From a checkpoint of a small transformer trained on Wikipedia.
Architecture: RMSNorm before each block, rotary positions, no biases in attention or MLP, untied embeddings, normalized queries and keys.
Training: a variant of Muon for these matrices, 456M tokens, 6957 steps.
MLP neurons of a small language model. Each row is named by its layer, matrix (gate and up: input weights; down: output weights) and neuron, and shows model dimensions 16-143. Each number is 500 + 50 x the weight over its row's rms, rounded and kept within 0 to 999. Numbers have three digits each. A neuron's up and down rows have the sign that makes its largest values positive.
After each neuron's rows, "fires after" lists the tokens most often just before its 100 highest values on Wikipedia text that the model never trained on. A number after a token or word is its count.

L5.gate440:533510445510469508531578515473509478445558522528520412583554559515482437611496461406519479415482546497453523497540583477517553535526473525462536445477504455478469594544446483471478481496489596556382556476462591482496445479580468381526500515564474553490462553462546544540559557451516514474576543403403457551523484457493529555573483529467514490585468497529462528567541445472403551546516
L5.up440:461562514530559389468521400512537465424488470501508459498485504439523471542584415396503584581439496430519530611492498541568573521486557439416449570563622471502494551459504557416466527434411429494501538544452488463550399487531492455475475525526539416522535508489533412406456580488513507450480431532472487516494555435428480511528538405456505486508475498557547501470467407501454456485544
L5.down440:536493491471453499433502524473569517450477468452505553592521461495616508498455529475539479469585487416611441566512584538557462485461502536527482501372488491570541483547495476489482527483494529474541532465457517533516445515542392539431512482481484521466626535495487535514519519492563559438520537483408418554444442539542416532452513464468540447561508546481461548552462476522496452505453
fires after: "\n" 48, " |" 14, " (°" 7

L8.gate40:473464461450499410543554476428515580560496509408436530414496501558473547438432438450530519476514523539556552493536562564575563539470436478552492513492523494505594540423534544534467508523474440502470507550441426597482547476444433542468436439588508476575507510543458582498448556562522537371603543502480537462402495442602456492545502498623477529587547429523519510541521484503492557480574
L8.up40:532489603381456492466574473460477550487527545487449524410487525506488482489514480461495373483424503471489502495530454485519513562526599530454391485508499564504495445459514493530582486466504515516552563525497553491479545498447472539448527508478495433420565490474436531424475521569507649544528411551477490436475484486524438489482573494508385520525521440480488516447539455503510460475555
L8.down40:411475497517461493595494448551487497553566409463460468559458525523537472564449462516607481551451560497487497465513567525573487490441438473516526470525400490538473496539495436497409526558434524579564517551581594521455463440524436415433604428546567615494589499557433481478515523526470431561502468445552528511418484580481487439540450438561471481619514492507524520496362515559578420499551
fires after: "\n" 44, "|" 6, " |" 4, "," 4

L2.gate565:475527546525471373486523478505516523503531582509513524506471506414494406410557582565490583537546529481516556524421487560579407491574536512492514517559481501408443523503621546574477551500467457477504511544472485497454527505498449572456485538475428517546520469474521438583423478559403512539464493468543472394467683461513576530610439575569505509460489506477567491439526516484506537520506
L2.up565:478482505482535372502535438484474450461573488527531498472481529440497393584518590547510442518481471496480449474485539514578424484443401546468442504427560576594425565568523498482429446537354555534503470413541470484440538574400535441498518460492510415520439459440568470503534518442461541585481505503518550483460532436552572566483481552475495513490549538563529509567497549567572430474478
L2.down565:545444543527493531499481497409587544436430455428539514517486541508521427438626526520436563474481440561476512539548505518488444592506473548554516570549595436509547427534425423554565541552479510486506601556625443562420508529545516570495415594529577456538507465520543527571470523505511498515512431492505484529507507472484518434551507516568450500480461472508537616409521486449547520496602
fires after: "\n" 42, " Party" 13, " Team" 8

L8.gate414:497517505428534457506494477545426472450492528536443487526580467449541488554448513530540500546457508471428499447580531561506570528476522471422547503432481552503469585541467424481374550492439493568522500438544436502546466482425550468527557545571460501529508492506464442518530501550559522603530617493539520527535431446430576503539619406537546406552434470497479517491566558406545511490499
L8.up414:520481442408444522563519543519491541532535503542384422503420553468476495365527515429469482523459509457525483464623541531443570507544486446538533536512469507511469557514509573524535554450375509552488555474497496475511507485456600462408473513483515484474363471559498586478484523558460628631542467514578460480499540486515494482523499474496522533471523567543494473537525434470452571444517
L8.down414:470453481458545515507542490453479573473508567569487490506565516473504551455521513457527598384555536398539532480442492534420477331533492493560460547526531535476453445428371538582444428435494500494513594311451462477505484435525475525502449552441412490512494548506542534388486477482463481566466536517403476496599429432466467519475457465489499595612403505505448588506469450536493382452508
fires after: " of" 17, " in" 16, " at" 8, " including" 4, " by" 4, " with" 4

L5.gate380:469465496452525561524614487435570443531488464537579584491544441552453470532411491546529414469504482498417552474466404536487522486526516442451530537453550511439408572625458549539522393491477533533425558394551490507511480497575432520565469532494527541562503562428495536554531470506516519471435414520528470469419497474448587555450477549564483558456472445573505381539540494509527452547558
L5.up380:426474472436427525463423488427449455546491459539469486424448508485543448463526554549487580439520480459440444500482503570491477435551560467479448523548582470531467530510459471473491513529542480453470521558512471484524434555530589458555562573587510456529492452521517591445490610545589457526491558497496515497552558466531526456610558411498424419469463449514533468445492378460425456428452
L5.down380:446546516581521468469553552488520458414474546489470497489441516468518512565429503469385531449494520468514563588605476456479533474367463481549566526416531387563442520472461486419488509554392502468473410502456502574593489417506497550393529567539453481480520487503514447498407419458465540510483495478443472506537532566441435484504518513515547526496520436475520462534569497434544485453442
fires after: " |" 35, "\n" 34, " 5" 5

L8.gate544:486477517521550469499544601539538562596473547578438539548480573533457501516540509457498569465528464432500545507432393405583529552447479551458482413387514532442555468472583608512546577536470527564565505473516519472579480520558535518462461525552449474518443513517473420562493462558542569585557453478496548440471480542446406506474461478533489529483566503473455546545440426537437577536496
L8.up544:533582445554559503467539460492437549472538547549575444458558548452531514459518518486523533514489432504468538565486476494493572457518483552448594496510463453488444516579490491386494440499531516541601494393575460502598467467431556458525457486487449482586378407551594498535518484458538601529557452462571522519494563597513455495507519508534511425551520522514505475496567535484524439444594
L8.down544:540462515434435411525430623475466523474483482531448507455508451495536571608576538419458489509538548463496443507443535465597491475547452470560509539479500548589584497546562506556561422544514495557542420397403444504526513570503521495489531581528470465409480542587507420568442598474442507557533503528567582583534520564469464489449617533533575445455483509483487469479492429538493492435574
fires after: "\n" 96

L2.gate500:390482504506508474503535489433516513437471457510572507391504453413602583469579509560472538494472375554432498470500487597506493482597466519455521525449475498397453523533507428451461531395510445423533532495458431474401435602500523438516508537518447469497529476450522477617501486520553480546496534493519557486461521583469478500414519514542468482490462487524511458598532563453523493428506
L2.up500:496515436471493486550474452380486627414546400630574444534471499489385511458575483454450538479483495543505504393565501504517464553498487475517448400442537523595476545514460490459502562525512477471530508499528480581470435507494437470494447598497507485541520465409603451542430504458438570596566451542516455623445423598547458493579545485498540387479441465494413428420510576467561468455533
L2.down500:514491491541487478587624508600456543438398555489540492540536469468516542537414488444456551582466405432551504467485562474452465513547457498535530505387519558495422510510583473572547531438520544509427508495510481601536478512514505578503505565482529508424526474519574445440442574446487540452558486457469509517511436397481506529457466535497519592508449598472510540527525521548544555516568
fires after: "\n" 48, " place" 6, " Mik" 4, "az" 4, " Party" 4

L2.gate824:487529461548490526444539521582551428486520505467448501548296527554507503543477533539489600541557505462483589440622541502403463563445488480467481495513439547627454419582516534427457539462513439584461527552511524493462473436554408528504482456430561538483421419499442584495495516472543486521493506390576533528427484474496554531512446555434511487492438476386525511429504491525526488447476
L2.up824:528525526471493491569516576486472426475515567491440395540500450484474486516538513481403487490500465552454501438518507500564516451538477435389521448438484489547436405511517506569455447558406561528479541574414457480573485543558541589466436435474584527400440503486469448508479462542501520424437543498524605508494528510399605583598511529519570504468460498528547513502465429444525387518476
L2.down824:477467445463493484489484599466527475500451502475430539457525433480492516541418491474521530548530429559417489541500549499405424481380388451423508478489459456531531407452542535516497497511456408554496475421557453482564498404431500479505474550546447519526515423626501475437437532432537522537459475382427492408580560529534541464535505530483416449550503572461511501518422503568472505369508
fires after: " the" 26, " on" 16, " a" 5, " and" 5, " The" 4

L8.gate167:542534476498453503459472514519513509439523490529537521546452530504411485471517475515431474448432518499574473504527453411498408486523454568533483463471515424552559507495477496505508534502523519502580437508511507552527482456496481548408362540452445558478512479545491492581550598658429590475484466484502590533539563462565510657523400356530528506514502504486441539468536514548486463415521
L8.up167:465554468523469441578459494546522574491434441550438562548459470631501508490474602540465427532503496535520484425486517488499546458553528537499412488553457533415473419524520528457528470513509477589483555541550512469492547458600447474500529550464451578472485575507493520554438519476491508502396495564541536543658501464486486501518543542560460426438533500421450472523489564499476492484542
L8.down167:414534492519519557501496536487476491402463484469557389570467521563575491486493494431482508421478477483456456560557453443485504498553497542455477481524532522519494484615528579407553526591492570425559402217572504427525489552514516539423485525466537479573577508578492477581554566558527464548522440481573540444502438518509449500461456451446524409572463472492555498569458558527566500474443
fires after: " |" 57, ".8)" 5, ".7)" 4, ".5)" 4, "F)" 4

L5.gate240:474613542424464446525584475484555493529534580576418539513608535511581554503535522558571464488511532596544502489518335582532548528487504519516580532442401424475407518477533400486528485594512584534496467533533419525520519391506501509507450441443448415498505476471532485530523437439528469477541429524519522503495554445467543552507468501484576569454431540477450467465547560546486448585511
L5.up240:473497454404540491505483459517542469477525476496460522493583447546561462461612412544506541533544525514522428537462571498462414371524549477528537544407488557512502536447512538447449499479543456525524447454457488533571497577492557447608505534473508461546503468533542441519555530486469491531512537532485514562503528557424599437562523553458518508447555416490475586491552443507487453535503
L5.down240:459568527443479515469416525452433534530516517473446562481494466559553439495531502466443501635516481511497488550549583566471528470575584488406394574519436543484588558538547562484478541489432530531468475444586522475492548533523513529479509486508440542584521463507519453507517503469491498488478486480489595429559480496482486457527557504494493542519465438443497526462450551478558575510534
fires after: " of" 51, " the" 8, "\n" 5

L5.gate628:444449437530446455469478507537515471495461526498504540500576461473620582447517398569549515420551470478535492501594481519481450425556445555422525487518576496483463548511412457559508500482457619410532423507517484525434479511402476517482559532424493460500566470410448515570571492506465484452496567599557571560467477517550495535364418555547483474462578548449526492434527480509514330572524
L5.up628:501507494503448416437435530441538525480551466438500444616575512478596610492524473487435499424548517471486543507506373490462448446632554537458480528554442435558372398604510469593477507464541498475524520524432548497550490547536462565528527486507420413521552477425520543539425475457582521479509449532457550574609516540538443555517579371594488432454524489460534527494546372571488433509534
L5.down628:461459439564525473529481464439489490566536599481479403457519582482517451477461516487540487476500531566558511485426497463460456443550435537486455446571495491438486486489479495543565430487495493496493494664539504484528543461528427454543549508416500484527538606525451465511585454548509453572495468533448504428443478466512484471455419395530453401471553435593507536564483509550453466516476
fires after: "\n" 50, " ==" 8, " life==" 8, "==History==" 7, " career==" 6, "==" 5

L7.gate204:499435423425524438513545463438493468405473473367487473449453470470511451468441529495476518484551646509466511453494477517495517369508545453449557452496620551524424494419462544491511535555455536477460454470419497512514576463447509568412430523626478485435358519465401500586472537404481510485509449630464586495552556500441531546544476502548476447584479411523537557488603432535508501464558
L7.up204:536486441477444562541458471453507484461525524485540558522449375505501520545423475447464553526463558542477521459518477483439498482471501563532472495520539506452563474493438592473583525538487490444443620565366461491437547552424462488390385473557647519516467412413390544598491518634435517500529443581469540521556481513515474446548442434485575454508542517501537466467476463557407440424514
L7.down204:488442475412462489496504505457554537532507486493487520464511543518508475548482547552473499493388599536492449431462405440512438448541550529471562414503455520544531404450467499511463481445499455579466451769500508502561472442468524501455514415501418494514465446496542500457502462547493519536450475577482492590547584439582449446466528450410463490464464516536512506554519443516542541497531
fires after: "\n" 42, "-" 13, ")" 7, "\"" 6, " 0" 5

L5.gate560:591411473512515488488557492486546509584519433537444515582462528437422545444466619534484414458406516511498412556559467533549531444559499497605403460460605478479483431449462503517487440550447388492597529562548441446445465456491517519525416531517552604593451398439562566439530545492426435496515491521432543464505530477423596454436521483486579462571412439499546548411527490451522531465459
L5.up560:454591484509439482538511440516492531543517473463551508423529478592495593465527476574462507431459603476478515474500480430486502474393425388508500571479497481567478512493444447459442413496515596422506474525560421501450516531454446510561390479598556525552548449522537474501453486474458480515445544475476504515512548498490513483458478475469512598442488505460540437472469559434500458450426
L5.down560:501495483507434485433517572464445420491474634489428522508510539509475485602401511421540558542512426495510431522515606439518584550440493519487442500469480549538571521584451447520498468516556484518425492245464525392519498478573467483600572530538390530528487442533494548407501506520560524517448483505526474534539461568589503482559513434505362473546513483530660410496547480529443424447526
fires after: " the" 30, "-" 8, "19" 6, "The" 5, " (198" 4

L2.gate94:453523567461640461507495448531522452525471562503502573530552421458516481460463426468571543538527524443544482579478459536513526511485524466456482513466496512528498483641504541522472510590498497577548439445501515435530496471471480535514491526421505548537433561547536517537480454452463479460553564505475498532537477516454476502501480474573473427466505478408523439501442593529507529506542
L2.up94:502463470530636532570568559532507551497511431545430530430537527519510540526433494600474465552523510378519509490510597506490580492556471520528462459569432476505459541370571600605476478511488505504427492504535455588466528476425484450550463552437489453495571465499524448575522477543500458550587431523594403512634513496517507548461445451561593519493485553503382572553456495592479459475463
L2.down94:429544594496536512565545457585502518516540515491532403513495646539550558537487521534547387471501512544436506491496595503460440461456496387435458488511469551565486557461505397504422550400583520452531543418440438495455599570515518501481533607499536508443499548535482569498513568422468499434495513537559404417525412589426448639539488499500513492495533434518510465518554584518437498431554
fires after: "\n" 59, "-0" 6, " such" 6

L7.gate638:505617498413424468582530450492473506443494598560514519539495477512468492526545634591496465463410507462594521487513535565487455375590550423520481592479497429472512518383553519457514507512540536523507471496521485443635542438510503493549518560479423522517547484513534352514499458547573438509535582532507611502443481409368532544490607534499481563431437373470517491481508442436469486486527
L7.up638:471557535428418442531483523588553506486513483603432447528448552478454436489497475510433544488513466557470559521472509508535581494512497457488516572533538549557499435407471480460495511536487500517405550495599497551440469545505453472448492575510464470453494485478521377468513567545498515475534517542436576473575491545499515526449420554536541377533537520536525482496502513508456428439415
L7.down638:468467496388494545503495568532577455498519487534585440465489597462539545508473512601478498518483516441508544608530454519572433535495515421526500467506570543462526453536500478541564530604537525517525519547514453463493525564465612487446605461537484418504418536550520482523534571529592520540440556515483549480533575429463469521554467521530536522510635425582548490568547504564515474441537
fires after: " the" 24, " of" 23, " one" 8

L2.gate554:526446429567469502559509494551527392405529534446461566473555498448416489479367471538500506576516537540498436559409498420434551453584497472483579487518519423549434605488497555532505583466541502541546429513408529502589392523514485488508485513514506515480494493478431551505488444509535595439459455536302483493527487465484553461569471452486499540525517526386563457556447490560435502516530
L2.up554:496431484454523483526517403539486548461477508546420458444537526573563523487478462475554628462397581491483536492472506587496548445511423543565495434522517546456493499405469455477584496476586432535513520435501598530422535494428504432452539492529482436448454567485500556476508508548528536570520519521404604499435569516515530544553503462521642421560537484441456512526484474499427407569427
L2.down554:536466397522570568499443471444522547424507480421521478510503518495473477483515529510511553470465495567515530535394374547450601538515485489523555558524500493551467423568528446486475557473538465495551420470547501551513557470534507577541560555457468443603374509511473494531499549484431467529587552512449525503557481453485507517522533426496438506486386491479520534486599530419560430561466
fires after: " in" 25, " In" 10, " to" 9, "In" 7, "\n" 6, " had" 6

L7.gate595:497545421457465446449540551489532517530547443455558564492459537502519571514534450494519531489508561549530542436412418554480503479484415566506456564581494550569497539379551522432512534593455449375571453489437441580485424433521478508450420452457509559524477542466453504481520523505469542591491529581510401541512484550542478542476479528511467525477525464514478499504515438584478537443551
L7.up595:507528548465556476497513427472507517553474537456543485507473483484526395566524422465483497419403422468548583458509562519497541537545411475533481605515509494428532455507517512470572531438442438466427508603519533530443519540492508565502485535485517535426438479468546499397378530405485452506520485523525546453558521556548522549580481447443444390477487516452484509583594527479474530443566
L7.down595:536508433547469505440483473466471504532446490535439533568509538486485427529476395387555530507490504446542570481515511558465486504544508534505489644476425562526459481447469479491610475565432394463554394531481503454572476334502444614382494493459533535525422562455484532603557421613503515571525518504554449474463468532465546488554481405497494478433531606459541540483518444490480507552462
fires after: " |" 58, " Pal" 4

L2.gate481:610479483517396550520467484554428557527524541453490511499508591562552530584481511487563456534466541449434470462563411536517478490508543482615447494508503518514518394514477351528473528563514522505502566519524463557516536560572478571505470499545474344547506484548444518466519510515585496549421545492440503501506559452580539436552425602507550560523530497409464410612505544473502497423471
L2.up481:513461527451391474583524424478514507500464426517496428410499478498577510546488508599492493584459478482497422452469412525568493441455508484514435456500493521562420447493534630463573488576481450474465454502523490443518453394533472541493474531556565475513475475434488626508497480480470447540478476598551548547447561491505520484446426531562509424545508376508441481577476551539418340432457
L2.down481:467407539558545426491450522406480502459508557530454496601414512503458462535476423541426402453509514522413477588505521543521557502503506525512539501516460524518490473441516452528431480577521495562561567552533588466506549535479473516569511551496444432579482478443571454522522558448526592575420470411405603568590492564466542567613497446500516540467515530492578509484522574561573515429524
fires after: "|" 38, "-" 14, " |" 14, " the" 4, "," 4

L8.gate452:416505475471388501513473572434470492449566539534520459588474554518494471462599568524478507502442499520470452582597444506517506499479493455517473512568543512513493535533575547527555554494459407497463506524465487514578475538480475506485517457510541523500548492488544411555569436504506505444578595551494505599496577517455510453512479536590598493526464425486517497573428528525504487506552
L8.up452:449528485473453598473527467415505476480496508513526496470557482460533486430484509558495537444507508392565562414465466577595528462560473434503440403481482523427472455502540501502553427544516486531468453493519491490512434571501579595334535499393481504493525465553462511496484553506609439462515605516530531547513471529454546380492465525541502476478658522487505526543500516450420491468516
L8.down452:508531533439477473526522494476559435541491615427392496575484544494546557466464508521424534521437467534546462465482434522486512452469431494518531464499451595626484383504522516465540525512432516499429487458549492528483560553518521538520545522435516491520480433515559422487508510468517510466449494550558491473505415541492532487484478547573493499508603535469532451594524464550472499546532
fires after: " " 54, " |" 13, " the" 5

L8.gate99:559518514506439493548509602459477466534444460528501479505557457436464485580443511411562580521518427547447502456531467485422508458373530491507509537502419533454607547467524543484445518474462537467554538459520477508491565534509442491521524530520465463536489452450555511425435527548427478551547531423598424548538461471497417542459463448565491512546471520519539456514428578512551495459519
L8.up99:462502480437458585544590505540450439526479474520470466566462483408516489533463497458518515464456381477455463393457482573525566484559502419613549554523621479516553540510513454538504499492417517433521548493472588445400523495503489529520533544547435476523557475508573478490432556526581432498430451433570600473599556464563550472529475456521497524548405461594585469506458402538556474481510
L8.down99:454486444508458493502538589532491528538457607403505531531543578546522548554491485497544447507429457452488519452447421483455547535470526499547416535471457489452411548428423580557501481481495477544425528590537485467452513517413512390488470435494530566462418414562449533554534597501528467521576531488569516592405479504519499578486387498486488577460499523537355497539552429470567487472504
fires after: " |" 41, " in" 10

L5.gate231:489498474411506433477483471484520492538437387530526545459539494556477421512440559537466533489421533404477509498522573564521582548548532534500493577486433502464390505542499499444488433601550435501483569568508426568587391532487564529509495484568510474467552483484447458537567574480504428566485630561509466476514522507442480430435570491524518458432426604493551493579561502515466447487483
L5.up231:482481503596500448486454485538512525468551506464508459525532556576548493465465504465450486508551348537549523474619410499504520505452536379502541563428529552452495561577439519538575422466493395611425451548519520499440595455465545511445591550508582566552466470494496525492499537555539518532549491497520471541510493525418493510480456532547525511498424575527550556451415549494397549424464
L5.down231:530475487466566468497475492463500419433591460425462508451479547534499530500524503516463509489557397554507427526475538534429526458522454521403593357463511552594419489587451453582381519495504460501422581452560558496472517521461534513502500550399501415543544511528519478538483495553527501503463482468483450436460503580487452487455575504541474504583587482465474458526568451500493454416521
fires after: " the" 60, "'s" 8, " his" 6, " their" 5

L8.gate648:534464371526453501514517460580562497490395536557485460593440574487464463483445494475472499552537467484505479470532532457416488561401551422497558449455462495496478539496402491467527526497459474478448574463438363511545383556578472423469371493515503511426547400465478449482555508458624494416658568468518492493463518505548506584537543537486528557520438512488502471600448503550529542525546
L8.up648:425499532491533535545550514491453604440549481569611559508451489522606554517466499500549479429512434479538509558504643421516516471486479488494559452487525504559491411544479509416490448465451517530451503436497554403421489513491453448570489408589502535497547510619602533477516452437529479484558511437531463482523474531456469552455474450450466439519527529484405526472456426450419390464468
L8.down648:531523518493432459419485543534590550455468511456517500516491459496516578496513507453560685478530430450444503480567518473505491417546461435554485530529514420543410470475517505542392560511424486477444544533520497612430536493511512473511488486508513588497551558583525441532543504537530481442575604453547531455462547591564469480506538573538523614535519474426520530525504590440451395481532
fires after: " |" 46, " un" 4

L2.gate767:503558428562447532495558556428429498456483524565445452592453437480480534487618499528534538437449524454532497509440481496503556591533586548498473465550580519603512482574532459444542435556460456570494460527556462564411476572574626551536515402515526358538484572466404495525559621507545584443454510460506502499505502573433470559491511550487411463529555489473473440432436577404513532510481
L2.up767:500535504514428451524525452539483445546380482458414501526488523465563542535517444527475504496511514530453458538498455557576470442596544498458579609509509506502544467505481507502454535378455443581387501400476487453437464475518500496486562444453535478510475560484436526541518594487466497490537460620466424445402562564567463547569446501518546471507467482576469523493476474473514400418487
L2.down767:461516453495467541475544543521484457534453477599551476448463470483587458478493544501583490543505562486446504442463465556471477546510458547456512500601597483513582541525496467598492375384420511453533504269539552378570534562479482568515522426519545459405508645434462517480478434464606486564556486531563514480542550602468476458525443409443495443503547486540453537540513454443511472549515
fires after: " well" 28, " the" 25, "s," 5

L2.gate297:484536489442495462598516596527468553474366470503499416564542502634499501487455522563489496514466427516557443442531458438537603447473579388505494471579504515526498515427498546566520569569421497439424554602573539557429487521544464471442541532592499558554456509447541396420528462534453499522495597571494516467436456482556509478463411561461473554478443479456607502523473428414577446472472
L2.up297:537469407513495400516584438453506489524515471510484557480481642521449544518508501516465535458465597478452517415581588520535562454422544575571488513513547537487532490508572502494584473497486410531525455389474521486557477426559412533532451426596508530550353584482505478414562467518574430532493593455516491579476547468500468504469487461474520510496503480443466562487498530517416487555578
L2.down297:486576517525448373417470493508517556507493468519441495509536480533487449526451558508614461540616330471429486377532591509494480495444523441470490439440502573543508526449491534492525514524543490495503583496425546488505542490483507476551480420532417549572498477493516489420483430436499474625435560550441435486580549482491462485394464445445517507469505537474465470408557535498473544478532
fires after: " the" 47, "|" 9, "-" 8, " a" 6, "19" 4, " |" 4

L7.gate765:368537513388518566482418419533462398483456508523452543541489450522493505412503492512564551473569496378447438499479558468436475491497479545501453364466470589496462537481489520423530471590508520421474424509518505563523460533385532526581431462568465486489394516503428512514594493529481563510623524532509495523401552547493508554511500449516568635442462410535602526480504504494469433506537
L7.up765:459583539520534493543564495453567468483497502426491522442447506513531516567475595425464536412451475395463430492484534535534463442501522531599464490490549474516543548492475473463593558501460591501453506519541461546517450514519473566411476470507455524496472435477496503482483634528560428561519518526404556449481491485548513498499461521481572473520441359505455420418480475516405420532472
L7.down765:513600483540473451491428400501519531546521482482408492422523453551505510477596460514465444614564442496561499580480539493522477456509503509481443521549427482498445563440511502512473497564479470474640392539551497524525452540449551473533594465498515510537470464521523538396475466541458405561437520517429534436506474576478560478612528469423509550454475568426572543494483486526467530568520
fires after: " |" 42, " of" 8, " 3" 4, " and" 4, " 7" 4

L7.gate795:577477478538482410500545414584395422575488463475477496521471497483387460510568496410452521532492537501526525490505557509527444593406376490474546443488521530477451592551508526447597580500570478516475498572527488471494485449537476558462485510459532463512467475487509421534574460525490493472526542474448519563515548472445529502413563449411508489506419493515494502538496506513522465570535
L7.up795:411548487477574409477569459505631529507512462558465463575485516502577492561470571518515667498579506441553550472556549506488512421497565517504289499408492534440529427506532483355447573464496581486475461411574526494516535558530506402506473521644508573426622544562531549448460515544502535414546509485509495427538530496549459369394506510514569548509481530551532582483494458535498419445526
L7.down795:363581472438616503477550469518477567506559589512524608460387490517502505552549576470490463567591558428524483460494550399436462553465422543539494532551479561509407496641485480467573431494535484541454555350414464489521470484496454603491476558451503456486474605496481454539528528544467516489500416434554481622510546494523577471502468503590515456412516463501553561472479489574485479614481
fires after: " |" 63

L5.gate574:433575475498519508595601501475423442496511564494409515455500561508549498528499455503538471492555530484465538480575482498615501491499478450555469454485481516548434453526543498496467515609471551499526469476512495569505539557496617599526524575420569463473567474555539521474445458565474573531455493494415533500551530514488452483455513486547481552568516489537536556501467582474443465444541
L5.up574:506516490472525399529478463451504499488447484526482489526488559418523462498588395474503497508496435512464450513466466447533547469546469488470584488559560491610507481524562555445415528482502544563581505531489489473475513497478532582500563379484518553424578502516636496474393533497488564425517515450481523543579591556475594428457503530462545459475457595482538503575475541495468516495496
L5.down574:518516453583568544487548545484560439416491517437495585468524483486575472481551459481493457500504473485437526521547430417528569486432493525548525516466443446544508571502513462570572580568614501453557480342482487459536488484540513511454487497501458469454535414515493480498496560607477492465552564546432483488456482450550475572499481513536482535550564407394573633314581538421446488445399
fires after: "\n" 54, " the" 20, " The" 7, "The" 6

L7.gate616:582526557471559595539551550461469517566471512444500502560506549527516563441516509515428462458494510556430537454541418444550507577602534399454487525521536494477513506539584545553479576552486423467560421540564625547467544524561558514561473539405491491555497455585483484458511561481451506453435568377529532557464507473459460495568453527426561544500548476580562528505460504458490478549492
L7.up616:466556464563466585388466492470570522497452433486438512521514519473502538459422493473497524511535504446471521514500494543582577530428413412459516485489521504566487524547577451492503462490466517460473561431440507446570447462554492509467566462414533558465450513443582466463513437459484499544583510493498509549528599563600502554594539430556482577486463578473485635500579527404433497491558
L7.down616:478493454458536512521454478479576515552527457488476588560546526445518555546532459548473445505536419429447544492553533469524593560495428432546503508529464508473508521418539620473543533380532572469523567552456543473563489506499515536549648454504453446574457485496672474475456520574485576482496488482564514509502569471485496500542481471508501522482509517516529526400497492530471521578478
fires after: "\n" 46, " was" 12

L5.gate364:394441604461472502505561561512574486533560559560473437553442544487572577545573499472495457490453498566520505561471546487540469432464508458496409495517415561524617501527442435438543494403510470478497523505502480544513445533440433448476510498457411491447491489501561452563454520595448587434574534475514505500519524466423477428580419486527539458509548432426553444437554520527506509508525
L5.up364:472422448495487484427482454485564426519563610549497455514488486455505433534550461524485504616429548512465513564452504514617469460530412491559534399441499497509433559595530454578457542522499367485530436460516465538470496500484496515543478416493448362438526555459598507516363539562517533416525522475421552501453506421460428473533561477545531525473544444409512427488522524534562444578559
L5.down364:475539520610529497450573450515507451541511474492506440483490407590484565441501516460476511550449506555440427542482549536525458482565437593462505591473515536469446546479435545488447437446450491588550492551558472488502571540528565450502466558633569476572442532470481509500552532583515504541495487416574449485539506519445462458406544581492472472501494502537588473579428419509579519390447
fires after: " at" 51, "\n" 6, " At" 6, "-" 5, " near" 5

L2.gate723:469490503466552535575507529496464466400546527432534489541566398580423606499549486415493487505520484486517476432468507544466421490523495494530562543469486503528394565510453529510529506521490503501430468441478435466482399432427493414494560469419465580516510580523439488499511510489446571455515513434382586536541541466510514481482441386508466352490471557573490526479515477523444491620491
L2.up723:456422412623549581533439456519502486482480546565410448505426491449429512514394498487505505390485561507435503511489532531567484540521497521523586455480473506497475483434535455595503441547451588548385483488355399509505484524537494503575528495555492451488426470500493459537508530584469471537593488498538518544479488535460473435472512358505432552410420590480531462435594436532460454508506
L2.down723:423517505498498452570565532408526510474541463543547526397559585600536509586524592436529464501517442500524545499398557521494554482480456492478445383571542388496484524456531469523412496565557519523573503426464448476485442556500538405515403463554518583576453562556508564499535509499524476525441577543397555480503466498455472486544442501453555433484420473485579493517464517558459543592410
fires after: "\n" 60, "1" 5

L7.gate31:446511403394502636478465545529578524539528469418428505485465461414488449551433521468502442417483515540503500363517424534524504411455517535488412491444539456500480546506472577533533490514493458544501449594481540495475520433524477486529545552434556480503481460580530517503497572471512391566562572488453481501478437536549564557527422494531503486603557534628438461504524425462481577536575
L7.up31:408511564538583525506365480499487427462407573573505456456475542547538496410472550515559503602444559444533528526525486499473564537537489490546576575519525542430420498532547584526559431424393427505530532546454501458507572458424472426539502533451554541522465449446475562504498479517456480508551492474575579416483477452552587468499563464538515525559551490467490530435535529478398486494550
L7.down31:528477544472444478593443490414482473453450539536528566632526546510468506436469470521523456553538496449527495536536537471513533504499543374632576547523600480390541492523542459481499443516394524529467457443463413495474615456511446429577469470446531519505431552479575455553453462414497514478509493393518483511521516447426472466574422521459519536463611550493520511564501492512492561502459
fires after: " " 33, " 0" 11, " |" 5, " 9" 5, "8" 4, " 2" 4

L8.gate722:493471499459481438538528538591509509464545457452490544435519462470493507553505512543388461472526533581481505571520505477481527531512547500497559461569445445503435507452584499475569516475430508552548553532632469524516474484584479437551559488438520577471382516468513596525467499477458596444579457456407427385410526445453495505533420453555515504498513479454430547456544509556566518362480
L8.up722:499407520546566447468486488466581527528550499446452500547533483516456418491587496463447526485433533499515533568567479471475514557530550477504459445403485536437513532475460498459458475541535466651534543501580558498483522490535523481502450500545512514496522504502514481511518436494489549449458365460493519451511462495544480623463600477439410446594432555525440551595477486472473572530497
L8.down722:501459494474511485540477503508575536479522411523513573487462483581644547540369570474541566548535541525483379433470527381446453512603506598551427521538500532466502516478529450553500538417523489532612589375510477485458415439526439449545512530495485529569508482558513531417520521433436529545488444508474525545511559478567514530562473489501464410428502559518485414409500444451499442478466
fires after: " on" 21, " in" 11, " c" 9, " –" 8, " |" 5, "In" 4